MLP neurons of a small language model. Each row is named by its layer, matrix (gate and up: input weights) and neuron, and shows model dimensions 80-271. Each number is 500 + 50 x the weight over its row's rms, rounded and kept within 0 to 999. Numbers have three digits each. A neuron's up and down rows have the sign that makes its largest values positive.
After each neuron's rows, "fires on" lists the tokens most often at its 100 highest values on Wikipedia text that the model never trained on.

L2.gate1274:533473544510468523555484548494421460466499397465523564514529472405386460532533498510476448508442438480575451543466486442516494546507470404570573613487512555604487518385553564509485524547414496490469437564547454574619478498607465486535486546464553453466527515492475491514536519532424475437470484450573507411609503507486509545472547532572474493601495523535529427559482554430582463564499454443478480599489538492404533492498500508441520455626487527516575426509549455510392474532488430478477429520505510475485620447489443415503506449512545476474627452498547505552469458505578477549
L2.up1274:476484488535547523542580469515499580492477434574522528509539542473478428590491427477531501483510499513520462575455421550497531518499492430458567645493563417521430489422517533410477537562463581512491463493505474505554463511606459481494473485460473473521482551472535613569586509463470458498497521414411515404481488642506554551562480466568552425576445627468499387444503501433495526519449534374501486553560464511493537476460557586505537510525548556464547534601503518381429508486491447503542481512469523442488583548441486464475491471546558472532514523548570452502460502459595487565
fires on: "1", "8", "2", "4", "6", "7"

L2.gate547:514424405513641530513518547537416495518462541565434549532495529527469571550503529503508518525547470417563514638491514457567513495510553561609478514510510501473428498456525580478479440563523463516496448588578480506544562470569494529420488509495527401439514550441507468428526520467537491578520484443495489401527505541506587484557486380505513397427455529491504463449558581679519418480480583621456514542486575471477460474517528544493411567536439448494510543467491513489445403501522468490461548672580488503453461434472457399535481466513416468474446483502539537526507513518458415428
L2.up547:486541380446646447517508626493559478539476411481474468539501532612447580547519556505500472540475479385482546543544472471497511556619569587488498601521553453544440590475562561494463492456566425427463492507630553423499574451457531509516476503462549467508490476517442479423410440458508541516558526533506487430544469467380545470518482451552524493460414513510474444483480565551467405532494523587443588455440475534468471389557524497497449475469479397474537528509504577539505414523551505520511382493389472473546436413472507463431464477471534502418378457470456469534516547480515487446
fires on: "ed", "id", "ort", "ated", "ord", "anc"

L2.gate158:444401502555594434474423488393524532578491515474420415554473501534551513514498542481519476410509544501487504423484390431505528484411462527517450560501432406536527473508468519575594519501437596468512476477614543474548491504440496474577412398553492519578481451493455391458424572512475540464470514484581409501478461493457532549469508449495503541512530555499495428493510654499513509517447486554490500330388503425491513438580572589542484506538516429544445612431500489420569422459472521601439495460462440561514533516473550564551518515361515459486508512473476481620467565555500541516
L2.up158:529482502515516561472640463508580459478504543481457490543467495552499462438431508506521523556530499504563538421515522600525374529458595521498445543484564545471489431488383527575505553475543544561494519409474439483583572427513538501479515468512545471490488489476517508505525427469496533482501463509495471464531464445548522533414509498454458467520504487489556422410423437515522451514443541576473583560486528488581458538605466497507504455574496519535557532427534456512485475431585391494478491587532490617501434507449540462575506531495509445496528446397526494466530563499461532547
fires on: "7"

L5.gate482:516551510500576490437567643494506552511508472536517489422559512431573530555659541597470434455428560438485571546452507485478522420468465429494573536441461508489424493471528587537588530551510466529452455549600513535517538478508428508557463476508467488476593492563547478544521458476408537517478413507513558464453498508515525485558518439466390419427548528507491500501530472449466520468423506527490494558466550408460552543442522515488572497532549546527502404542591550463453607464494493481494522473489574491480473425549491496467501445543510500518543430455484396501555561533382681492
L5.up482:519506470561560493467496524492548505536497560419474553513485475488550458511540492545525428481460490479529354494468604430506420472484404532527527521504502492552443524481452467450568425505448616531512468521612492464457492506433498484550496437476532570499504484483496440529541503581404451495504456441615474432412455504509437454460472615562441572372440574509521489500437563536503605486477415542597511433422522509479446473420484515539543536473544459479528479515459502516499398439534401528496570520489481519486579497472531517565492577474377509481431610612563434467457476462456433460
fires on: " of", ",", "ized", "ose", " most"

L2.gate125:433492607564555520500421541480538581394565490443488561548593489521514481499513442473571541509517513462508505514490400445491477552405419399552495572568469496548583443484524497537553483413512623416530465558524520569474468523449466517471477505488466565469430441473473469496450522564503407523462454516543570440485513487436520568441564559520534430569548525542469458524573469432563510492521497470494475459440557468498488509470439481443529451451389514454545539548470467455573451477517518517432465500513543468431511459487522459603528404543527639542473499503568481539463497449476451536
L2.up125:473448555506545483490469457456528522527495535504491496548451473540507475528389475483527525595507534514500501464407484495571461601541538540530421511498414507510511518603453463584559440563547516585570568488484419432524459479479508497486470637467414447556468467522514451478481492501502472437504603512607518602488534518591544543540525502477480522480511497542486546466521476551467539486531495604486501579538542544438496562423476519479535616501543437490517462413463339473515485533470453547533490488484507569508533418549418431474472559545557455496474487410506526459532477521502645498
fires on: "8", "9", "7", "r", "6"

L2.gate651:544417539397419578465406512430568503526473469510511458490464457505498492577520484533532532531515522466486519482469572517496486477519447512537487574457491579525605549397455351527515481414569413485429537571424542448492540516490585496627372502582534599462435550486502517469459524491453491556479523524491556477544504496463541465430513499563562481447446522409535527530453524435500647524481460539537516621591460421488516539526466473410509547424547442456438404494541479444426480488603459493494564480520567551547505384534478493452482581453586460560430527508476507482521495587522522471
L2.up651:457454465536512527468476547512520593389553476564576488549588472532465411516493453463450483497535475391518566552568458468486551513512469549472539601485552481461434509456442450465572641620513540424471563589493516492523461484582461482521565454483497509537464606484593514556534525511520490470453495504506463511515483491462539587482477490508580402465470364452461449446500534471510490472421448508504472463398478501438506521429464506460388534493553510558370517579472569490508473544455524521462533505455511500455548487575422431476484468506517575505499517510522499557519537548523466446
fires on: "1", " On", " (", "9", "On", "2"

L2.gate1100:541476540500547534479533466488570508550545449392479442607569419521504478445543495514519480445558499521473624498440494503561395488485531442496502546517430479479571598497532487495517494429467499573496560491477543536496468550576486532545567444503444581475479549522499581435495457535456453570589494481536516532500510449504608544528502461508464502528488493496472540540421494429479453443401460487480541496554614534462550534584418506416483466474530520511449587463589449524422508436484493567459521543553545536474509493478457434478459387458556467511499480474601557483514487505381603435
L2.up1100:491482496481510497458552452529613529549517473510552462554593534474525506351473427522509455448476495518537533551452496493569467543541497446491547536562518461533497505526512491448601568496431578529490583538530468499419391582584429538516494475490545542482432485497456534499485488571420441536578524562485478487459517495441567586488460470499457525549451451496498484466509444478498505449472462475551574469446522539488506427534422578419440518375528454500446536496472472532459461518477460564470554485514528543552568502537493434462489457500564557550539557435545516536463463453430585435
fires on: "c", "r", "d", "art", "able", " v"

L2.gate310:491567519490509524497474561449480599481458456477481477545367567481519487446381527431562455425578552489520473406483474542459376565417495417496489501509582547529533468492506596409548523552472468489414460593445574428473454475491517390414455491595547470467559529494474513527485490489451509546432420484598395512522617619529500444489507498485425548526513530510456494478538531421558520470482458532474488522542442509463593527455564530481480451485542496544581496466510515446439503467583577481516511489470500479440535542600521547369556407487556417468501485556487507575429456559554575535
L2.up310:527571465538557532464398510529473513395477430457504557469496494471552386549518530520523507452469510453511486517519521546530428553463441427453434570556515543521489463496556555538557542514498445400479417546395539434481512551538492493451435399494546500446567567475501498521410506494429456530477425399585490507547574527451518528493468532506501482497505597570483495453486502562526520556503485528583441597536443552521455501391506477578514581539480502518484482501431450436385569438490521439524528440451452440513549533560533550433465471450434482472494534584499418518467476534509506570
fires on: ".", " |\n", ",", " and", " He"

L2.gate1018:501451537561490540488563432461513504383571434448514529606491469509536455454495548498538502437511512537466508459525549494479479450426504362511467442531474539445461539485503513494431409511448449531500576543542497417544415484527534481501565484542383470531486465465473540495509403538483517556534464425587511484523460384532571501378481512468472493480489563535507497492461488535503593523531515525451508485439553585479480432434556471496491498491499477519438445530467393578420452570632408450477557566469530444455515520614498423473512468538548518416550465452568509478554539491439499467
L2.up1018:484480507499529546519493521574493525491473447480475452498520461462535593468515413522528479505577532538503520403543438462543526461540436412493517490492508466455462495521563537619380445477469497499441544569552508500642407550429493495503488491577511477526422507572415512535495471557451492615508478412559486559474507557563548612521402480556438486474383548448475503480496452439466564556487512534500560499501452483470501446396493491558475491512581528519504418556426457526492498537487548404525529493429542532431493523610509516517517517541558522420449488582541561481531600445528428544
fires on: "y", "h", "s", "iss", " though", "es"

L2.gate293:510411525387545418487511464481527493419462386483438511592549540608473478438486538454585468457421500464490439462544439500605445556528420481533516511496495584495476544399580478465513445445356622458491482498428440501547510512505485579495531515530336503440453529523538447484598531525462408521524466409574471437470427520547475552437489494489460486478542533490423511525373491501434561523416496550502547440545444504475528444506444505416477490496504454522465481539526478571510478480599505516466520487512541546487561492476448517531410563440611509394566593539520528454456387500510528497
L2.up293:528378541548550422507420438549534477394394522472470422492522444528423534434507581485515517456414508474491485416528515575576578569496366502487524424484518515554557525498484455520514512408420519560555551456460417582492560529546499599521526439439486551479468596449560515382567470565464457483597490470481380544468458486476541495422566539528526553607461410473470546486518481438573499476448494504513565504515438461498437567472439556462486426551472529482499463531536512468409468511522507504484550531582527568518477555453472493411530498550548452550518558422372514472427448547482540466
fires on: "r", "is", "s", "d", "u", "ro"

L5.gate227:492455447431483493510491478513550514471525514474398539538470455443597593530468542497477496576492510385501478496454450561568566534489405535485540514508453492545380493503374512532508543369557508585451508582452472516471520453555475492481551523548512379572522467411459486418374477563541446540508499455540502450512554461483417531464514457459557473496470522468468570438481547588528508503517439571598541476592554527465451523543495473450432481521386403568451525455449543513446516468564518507514525542515539455446464471528480486544513597425496469499464529612470475409515513456517504503
L5.up227:428500564497463554452545469478498478541535508449504464463395510409570503566504440407517470543524468428482451419525521503521494562457512446497509452564477508476546486410541565492452517514558532447450465566566494501452439543456448496486578477492593483567460586446565473505599539555500398572543477512545453538550578563496562470592508592580508547532490592509526615441416545575538453406560531559483527453564504509467419541579547487520487522549496466604517466464440407486529513388522473477506504557432559506526501516501492555530489492517462509498516506554467578421494404480573499485
fires on: "t", "r", " No", "e", "ion"

L5.gate1174:514426498488508478518463443518412507459527417512472579495444450478493496505538528567506517473518486454520552500491517453494510439487470424504463437582432509515459500465604558462485424540582427511465515542500535417582445466440446560426492476507568501463535474455546415541496425408546606499439414527493613487537471454518561440585475446449528564544536499488454497466570435472541514497502480504442611450422569500494534535492522498508533485502503468528403368454459563509394442472462500488428533490480463437427471454458491563480568425603423486470391537532548446616503519589450494544
L5.up1174:616549513468506523470493435556425491502429502505432463512517458466489527440567499508479489424520598526465424543396598493463488539588568510466518479526583575546522551548564467568459578455455490485495534416535526357469497563486448439482530481526449511474576465486550603462563468454502617443471594460511530493596391459511402393596534458516413577474457414558510608480431485478479529500489488550514529404493512525502540500511535420481504574481513505479432465476419486485463528495428530486537456453484428447520523526476542518449471595545532484621554591525520466473517456531498585522
fires on: "ed", "ated", "es", "ate", "s", "ates"

L7.gate997:490506501564395517545481517449438468372488455526358553547472468442481516471458477454419484580540528470487450544492514523515562413537424482506514404501402592515530475548540532583436560502507450517492572517481524485454610440561514448481461475438452457484560582485478482394475447457523445567500451525561493442505535542568498437495452447444537570571584568424514464529546502458462537394545505586389603483486476479469530481482508448466502486471484470550561511538462505530474392579466478530555531516562480537544496436439453543455529442527465440422457516509517502542458519433441550554
L7.up997:445522466516422524425534468495471561528465524509456483530506569509523583472541429483491416487546524467427414543468541474400486480440396482513529515483593428477518535524479429536509572449546498519486563522465540502398511550565368468491613393433473533484489557486571563482468514463457464579548483517554437476479489533422527477490587496527566517465495526476537579513494528576508432436543551553498411534586532471462441562479612463501458430498507483529564464509512470414539465536486519571575512541469532501509439571539490458576457508601624556491542562474496456519458483463548495467
fires on: "en", "f", "es", "on", "iss", "s"

L5.gate1032:547480529510442469410469421483412468565585512482493437515565535561515506535498504494469599607443525500404404530394548525510443490455501543545456580460397528537564480483470560545442476580441399553512563460480568472497582414534551506456496510419578534462495508481515624563540532449456627497463424509512512432510507377507564476513580578474424487519470504566450574487535531529495520509448551525492480478604514471518522551456558449449526484598517497586504442573477460519416442406518478539482439551480461433502470475577487515481394569514562539463600523439471472470462538500542417517
L5.up1032:482468483567499496545462409478500530445505479523569506579546507507517368464468420404516528563497493560411512477484490542534479494492501554521576529441497462484533507448513525504511428530503471489522539468394525526489477496488545482506537533429576459537449523492566467579389551464540523522398419534477460565524517443475526411526465563410433462459513567582483514587505581441431497399481505508559516418554551534458546506426537418517488525530445556550434471516402473534428507565391555504589448523467474415452531561489489455445463473502609504525606521527507493432364496435529497547
fires on: " cre", "on", "as", " form", " r", "ay"

L2.gate854:504452501516466489469522550454521507466483407500463486464468556483433473454512572517440585547424396438460500516527491557483549425500461452599453486547536566510473461450499554460497487484543491463377558463518564504589456523541451426549483515565531470464589491528517442466526448399495529521434386471521539386512435477474457491509584482419473484441557494451483521479526450543482503511427516437522601474444456507491500583469489549490522455475399427473478469516558432524514499554468515569406598497554529397479455488431570413555480425551515518580541457516450403512585531591581513507
L2.up854:419482493576487485460485497402513473496464445547491450489474578475443525440441499511521585486432517518467575515559437539453548461521415461532562421540531533495507417504454579493501410506537542385459528464469467579525514482489510481603436547509572459448604423567521527533498450428540543507557472552469582443481460529477522530505443490468491492475487484546531490432546447530539507549472487473589522410483383476537519594372487478528544499493492517438405465598569562478516458497425636482483590440549476417382487525434577562508531474484513516579423527559508445538522400526492478540
fires on: "ed", "id", "ot", "es", "ies", "us"

L2.gate30:507581445528530490434441449531523467534415495569480564490554515474574433533538535555524414474496549527480573549534509507537493473524552518503499409557447435521455534537471539451563545512422397577512488607499492535527541496495511498443505559464530417510533507458511463419477446536461519458509511530477417420476420460473559544549411457579417506460557472445482483433525445477538549504501555518519543445471393519504492435483496521523431568409416426342553439473504435415483519556536467504521513500506427462567460587555575457487456424573389420444569401466502507495414528584542451482
L2.up30:506491458534536517501511510531501606534439410522603524462474545519488464622554568598471517549415515489445489569522517469416439576540533538518495504558519572521451501528468506517468494481465419565519482516552489386582383484541467511464447542491450472504505470498501543476518432479353535565542536480466464505491446532527507498496447524610508446548450534473388536489524469427498491556484541493503560496526486458461501475561487457490414549513433396430442448442461503444412443470486456581512548520460514571531521474490523387477396542436490503485586469535592466441536516436499513444
fires on: "ed", "ended", "ic", "in", "ated", "z"

L5.gate679:545446470511517550581580521470476525481516576575479553504512516567436522453517578498441519557462519434494609438524591428534438472479605500528557415510471473539494521470552470495467444408542499497485417518534512503485546450471481499503440496566508370466550501432489429477511540591466598472436470516549514468550453525475513434462432434471511460521446504421569464609354519515496524495365475532446504476497490497514560440455401517450470499444468566441503558525481479491586417503539573546477529589452512562519551501455485516590541447519553525476435508476505516493505503453502553521
L5.up679:538590442429512452510537580464567563508560491534554524537441506478492473514421555540437446504473541402486434458479494483406443513434536479482548468420482531406499447570482609405481559621526513515479503570518551512549502520510520522538479493429538571547572512494446646546561439531482568485536430426443515493493444518455539491568505498568482530539438497500455455436508429488426458533511643602450404580481585510510430482588476481581510514466517587497591494459488559474451518522529482504457559519567524460418497477454501504466474400500470448508493498548501509462560493510471469449
fires on: " ", ":", "–", " a", " of", "\n"

L5.gate367:561473491473598495534459502444535517520576376590457579530538478579462522566508488478508554434564511425458533494533472543564423471469471542584496529486498442434482517490512536569534504464540511459499584533546558567570465441531511441591490507520416491520486512504421513474557544571496511536472444427605480469566472516447525541501531400512510464529462537434533470578471480512486477565523499503495518510416514373503512515542487533454387530434427573389546550594452583567475431622569522532527473526430535549381439432586452497494462516502520415455453490548501449433552582384544523524
L5.up367:582553437439462469521599547451466491436525417490464547454414463441458496481516536498473491427432457499509487534456537424435423446514479510496490395525574519469564499480558525445500532517533412547544477511535597419545526504615443474553347484454474522411502523534454557579460427522545499554503503481518526481500546503455445466539470533539388514532555530478520520439506491591441479594385529522514593481466535481504412477466512526517486435476466488487449444481559517515396496481511472624471577498531564529487469403472537499432523375534423515554406525467539403541421469457474578491
fires on: " in", " of", "ern", " is", " a", " on"

L2.gate510:475500499421518550489539511516548468382508416421445511421488532570496477534511402590547513475469435420440523509535490536506462434489431469424483500401462524474520502444437457488500480499512540532537496484445484470577457402552568450524506463540389517456501490597475465502545447487569570538574468456547542485484545478539557541500462490549455401405525569420402559509403444474482469554514474420500529533547504569501561530472560543538576486579577440535440426426546525514426485411634504464485538507510455513431548442523490603509547615471525489408496543539568462428589506427471502591
L2.up510:566495427566502475558528538467514536469485544464420540475414558532523502467451451543527464509480518463489481452531470556523464455484598555459486357445514471504539408420422479465488517466493449505558474493558483574508577480552483471467468423542480478431546438486400514504560572439509627535482417556478474486463526492563396523425521562501466521532501502511509561514476540445573458401491576501520500430469451525501362532545485532512580471543519410543506494481536502412461591467488488446456425534501427409383508515556577478589541453524581455486434438558534461557530427491485476520
fires on: "ory", "an", "ated", "m", "e", "ight"

L2.gate850:491541526537484587522386550439467511430510459530540452484484576505534496495410517551468519447481530472471393517505551527434382504354441440517483502547437548481471517530512549545490508557527377479574579533383521474526433444586477498503501466481395536542566525491377583498454533509457543536470458417528490566408496489470540521462439480579468524615464494506489452517539482490531501565489495468438470485467458457568529430468545540500452520557406530426497546544532490529436463544483457538407476510473482486511476476547488514419507464459418422480596538564501502521515498509546577509
L2.up850:519526527479405444480445555473580555445537530485492435478427542539509454529456536577488500518466479471393473565611504528447561445415458435497519449509449549514486443488460571540503518558511511460502486454376482526524533447527569459462505463453623524489532509525454498511505506314500460509516390536564496526474539456447501505465489541584464518514556587551477393533489481531588499554588500443462455484563436537495509435529508528488444523535438536538584498527570490436467538523451506578452442465529457460491459504434429523413558540455545506512530560524509439565494404567545505540
fires on: " and", " was", ",", " being", " is", "1"

L2.gate245:627509582530468565478541436512618483476508600505451518513555611485539504518561527464569529452475460492537487545510435485558546553460460510443494527430459444529569477537416499552479486525469439575530517585476438513551502518526484477562478472438465543513529509483435437515523505490479538574504490452445561537516544491626567472475557438589613397481448634514489403527416529435460421529468398497585462518504536539560458469450513450562513469436498483458604452533472506538504497544582484447461465518470480530523487487479560515595445523488501465528504549507545450501464594364528425466
L2.up245:640468483509535589505561495537523462457491544532499468539482530489531534616465568385493505558568560489540468433445460489434401528482503515533476468479456446509477478504539514513546430427549497426524546541455476471535556550561483452359509489478538455438553513491493499537521514408566478569497465521418488536542531491522477504486575507543577361446427494521466416431483507500460446488486596493468567559474552467466399537520453461495541478500517492489615497594517544482451396567488492406478479496510552532421425517471486476504486459597519420518439541457457659523544565494525478459
fires on: "a", "le", " +", "ony", " Michael"

L2.gate130:449440485557477471540429497474500575501520523457478409603546502595530454549537524449486493457618461483443497546572500513544534530427504560496444489428544529520577552489526493563512484483416470489479464554522570526443534488422455430577389511579492621494465509483554530445430457527451651467448463404508494455511508503486388438585495480488401526572539587506525608597451543471484530476519405560443466468462514481423548571460481538532557488605508495463439469453512478520554517517529564463539449517488489531469513491415561501442388594518512493504484465494456430492512452444509480581
L2.up130:452544484598566489590520498459473470521556571583493419522616550519550424533519501382522482430583540494489514494566401542520556539423542586469550460388543448453492498453480481467482536577412563530467562602507529545429439519426555501586422513524453580493516536492505592531451511539446575472464480492493487532474504604490453530481455585487453471525556494544499569484524507459503438431504467513575550418441481499447442613442462511544659492512497480495518515535461507525561568588534532565543409498436442486561503622459601523476459560532522513507510541427420507474477500474488517501
fires on: "5", "ir", "os", "ick", "1", " her"

L5.gate266:496506531452464529488549579444512544571560585517466518536509459505430603491468591585546579439441530493506397485420605480540424548460520525551527389523507485485527446501578528517459470409545496496447534457572475434517481558547548490504514508438509521651509485442576558547543510505450518429483468506603551417480478493572518467487579533514550522554451583488516394579411527457475463443466492460437483479483547416433468572535579400416520477434451429550531354472503417537468577517538520451454537482548479458496501488558556482503484419505435452509495439436529489509513510507490417549
L5.up266:465443438499461536525487520530449559529597492456460469555544466601542464507478559521476441461567542413452460359558466487478501622481373539479500562418568594462409518481465422434476527490572550507428504563529579535539466457469423469457468448497579549493478589506495490545498471511547517451466518514446463539501483544527570529517464501558509512485517489435541476460426568488418465492369544516559545464483497523538413456506481497461520569428573446457493523590440473470514536578413514481516577427549469492434557443572515473429572514516479515477499514436508554389430573474492523447
fires on: ".", "ew", "ific", "our", "i"

L2.gate1180:625467439472488443480536497430501450575552499487441539422449503474496511588486534609476419517493506409485363517499487544533489418595504382528505549541304482536505438470605475423458449461469492466440444448525448413515464485477505483503484437536411398482483511516400524459480475579451524444498422511483584462462515518515505573447518506536533483494503522455590492473469505489470499558587519452438561433487428397542484501442466438446562482495569559429588471582490487487562593542426468415508506636543499498529414442550528437494376439532444535458629454463507576534482449543575555431
L2.up1180:436544447482542499455558516558521581558484427386584495511492557530498580471557518527533532462560589466510561454485406622585430473499452455542456434437574515453548607473495511432339417454525534425524543528515512552582468412563476486512539528443489516433591445549463482427416510568464453515444485423617478533517499557526443593449534581503531420402501519520498442476454441569459568543531472521530596480474503551471498410397487569472492447440507451474446505594500526516473512479582559507448492522477570568490493501455469498486520471511493511499554437527499540482530559451397480509
fires on: "y", "h", "at", "d"

L5.gate1072:579377538336468551430468525425550437371549542453444445545503383490451533484553520457525489583553522440563477475475562479476512510534589543495574451497446436434545580399442514520514411410478488452441456497488491367468486575427583516516476465557519434383410396499501504365522580511486488500482459555501486537541520503572507550516527435512462547547499510427503504515463530537547548403517564544499504513485604430489526521535480474446560445509413507607491585486517394548566545444516467500473466499532454586523451446492482459587549495529469515453569468477511495473579493525558525420
L5.up1072:535517458478588541439521489542515451456503489450490465482450455397481648403564557538603440531530479526590526446500457491503564544532425510452557461555536463440520639457447586493551468521466535471477448453482405448462476531398620516556481450528452515536427410548501551410538622501443434520540529537492493510507523584514480616432458485501562515497495430456537464465478480475452554453437459483555524525548532438495471491430442485445460569482462465511523557518578444521541571521465560446522506460434547549481494462563534492548553434589451433535500523461510453393525497527453552383
fires on: "0", "1", "2", " |", "\"", "4"

L5.gate1188:478567468625589472577470558493533442540456436416486447486547550460420479556505436506543473486410462494483432565486514510499476502383475501573435519515439461478464638594517516566494560516457445488473540465561501434604502513539486405530472476437490563483553523515552532494414522464489398527469542443468394455488490565514454517507520453557486526533575460487530514590526504433526481531508442516478585505464520463573602528584535472493516506459450477602503531533492522481526448532436550544396444522530452460510511567546495473490457460488586537464582451475470456508561509428595460492
L5.up1188:445531495496475506438508484546455453533472442485549530552446477399482474455511504525474631521465465482474409500478461473508565433498425470509544498555546388427450515472536510405500484504470591509490411543484416454601509502569496493502578500458511526603468492458511456529446474450541518524501454489533427506488504480510551478454527528510486397492502481454563417558479425473566587507477451392480446440458581481534494427464430551565494510450407575536593458434500474429436535492488427528503551514427559442437444507543521511472498431503402501444577526507559408435517522461583473521
fires on: "el", "ro", "old", "ell", " Al", "enn"

L2.gate166:492337486442491451492486543426477502477643515429456400492401456451570482532494540521514543493550445415445588470530563468440438500543447419517460507484516491590498501510424505591551498492508505470414560477452510423462423575505553568601538470585539564593568480451444456518438462413479462572553411548492534524566510503549568466511540502555466642554478596453591504455468439494536485524482494493460416413544517505431511521481484400544482455473458475594471538458478474509506502503497540474406558608577560576396434457559466460487493434455566511489464547542479484457524502455485547447
L2.up166:442413506504412433443418576457555552478549508514462375424529510547530515559452542459445502473476456449498476601460411562464494492567453505532504519497480454593474454492418472503535379544540498490466540392418473509487443473576528509513531518466581474509510421513505377608507516448555504545534488509532583481485476510517520514545574529498576563551475490476536459584505499495547520561440487444544401442514486468514421549484370514518450527423502492440481552570479550577515553481497578445445504515557463548375477467515459451454479516485479525598575553542468350475474519495554486408
fires on: "9", "N", "1", " ("

L2.gate60:502484570418505546522418515496451522441571455530438533473456479672455514517463450517489486522511463508492545524470613450512624518536579430503474429567428513573497509481475426489534514485641513465499504475400462420483485495537438533489444509549469452513433529555528524468568457435535510436584405511558476535571527540461510521417469506456464440472531593479429508489513567512544609540524550485498479501469506537451544546481487466513605474539482452446432495478451415499565483537602502456382580509513512484462430427411506479436519469450486515402474470496435456500572503485487474459
L2.up60:498557433540554528501506589441454521515504410465588585546546595468447564489476585545556514513565443474448444475413495498554571428531497538473486453453543480461526465462461394556520511525513458433490555453560570439623444515446540495566577447437476564517570517535434456491489494473592468534551498523494573404519501461487415509416477488480552434468486495463572460548545432552474522611444526497582530398510454501518524497465419455521518543453495456440469500609454501394463445489525600417441521483437539496412441511516447476534556511569550482461450587566501487528526410452570518466
fires on: "aw", "es", "os", "ed", "er", "a"

L5.gate700:514477572436402515478541470431507459527532468439412448597580415584457479499501475460493471517497528455452504472526531513509456427512514477554505579493456513449492504476551517581467540487451448455495563534462431520463570507509494446540509598475507505533577554436537588454467532421487507486493470497540453481575456433478517492369506532417468502565459503507521494536515497558534465526562461469483530468478503425481607467526524547457378419531449442500579578505460471464422534519469510449456447550503533455535469511569416511458431474400448508573594392544497527566545556513536493395
L5.up700:489497531488428524515520491457416558481537532461472409523562516524511502457440460435504576507397603530535533463548504410482457511511563494544458563479430593496414481453518503491530464508444507523449595553502566553469547458545455481576593589455477485549539504522527501469520627480467449455474485524554524540547552552496411388509486477397422387587447639501491519394450513491484500492607510486491437526437490472514527534453555527456484488443516479607497469405393468554531563555465532393532507527494476502577501425396507570495540521500473507509486556472501497508442577530466507361
fires on: " York", "ay", "a", "as", "urg"

L2.gate873:520511606479523467515525484562490574401479497526557476492447526585522454490597470467405492503482533442483474642508495434449510437425441444518456476436452445483486515520514597420433482530569494614545417500532522504455555531391427577527465549611497505521539414473513539502490475504510611579534429448571569533497549555591467466480490552456444515495468545436524492465538504410458436564464421449506453546559543590390550466525507419491531515539508534463520497488601452442479486504561526543526466560508493493448535533484429498427508516538506482535595526524564441462568509542375486498
L2.up873:431566478540517462513489543535512603415532567535596455460499583529563437513518385512425477395519496508440558539511517509451566467426412540429452462457479458479514526526494584480540512530535486517557485545524571555460595542393403554564486551527463524583481475510464499463486475500486582534513471517537521586452542568524517593492447593520439533465365522502473499452497535415511501542548469457529509524517460561408501514479453398554552604499581551461460546518529510395439539518447573513544474493438477434439608577525509576559508515508560523511555561528524420464509476478368437516
fires on: " her", "1", " app", "9", "0"

L5.gate348:507512501503485474472470553521506461444486408472576436508496447517457494478440549475530484471506465425574506529500542578521519510486572505515517488559474353499475566498519547476501435605408464566508546532611503561517476472516449441447404549466507457517532576584422543447529520547492495414508444473538444500479456464509415467543538524504469459537554469528546478549567503466498572509508604427485486490488463449449518494428468446526436405530450524568522432475565418616501445420445481538532436569546497466511548579528418499531502430622505626530519351409518525491547506471518426434
L5.up348:472571461443552579496547427564498456467515550435552535522527458445438541501478498578494504561515476483515441467467515464522490626537482527477578457390448511514481510513483586607506403484549460512487428554515439482536482567509579508535538525457554472542468464530472571508535463493522427543537438526524488489402530553497560565476488565510545481578549573522544424406417467454453527518521559509487549565473496450456562511465467497552536551432546472446519486435491494406569489471433474534455512551520531474590552542606467507457476498494574489545406482468605538444485483414403458456
fires on: "-", "9", " H", "7", "4", "1"

L2.gate646:452513470559461504476564433486531570437470494451511497512523554455501419527494443533474565492531506554450549455405496556496459547555477499493397494448491470515491472535493439425531491547580494522453559543508563578545492562488470428588519465515515474529497541479477477432517452508524564494539506522450514466495448463474587476515541409483429553551468436540449637446435459495503533523489545541487489515461498480570490588420449565501527514554487552431433524505487486517521485500554488474570417499407427478478575533511573502488459508565581448518421516519511450478488460462509515553
L2.up646:483597470546530450583476474511424506459549529525548507480585503476523475538444471454566429465500597566425518445438474465498508507554506601508506576532436465394554507539520446521494447517499527495539540456565516516548424498535386467558612629511381470500515559522479469551455507562539454438544425596550425533500479545524552475503509453483424497589440475513398442498456496450497448485556542484486430469459590572486492589444523494555476528579529640475503556494428472509507508483513518544515478461463476451454484546479538547514381466558597453517451513486600489594469556534481459537
fires on: "5", "0", "7", "1", "4"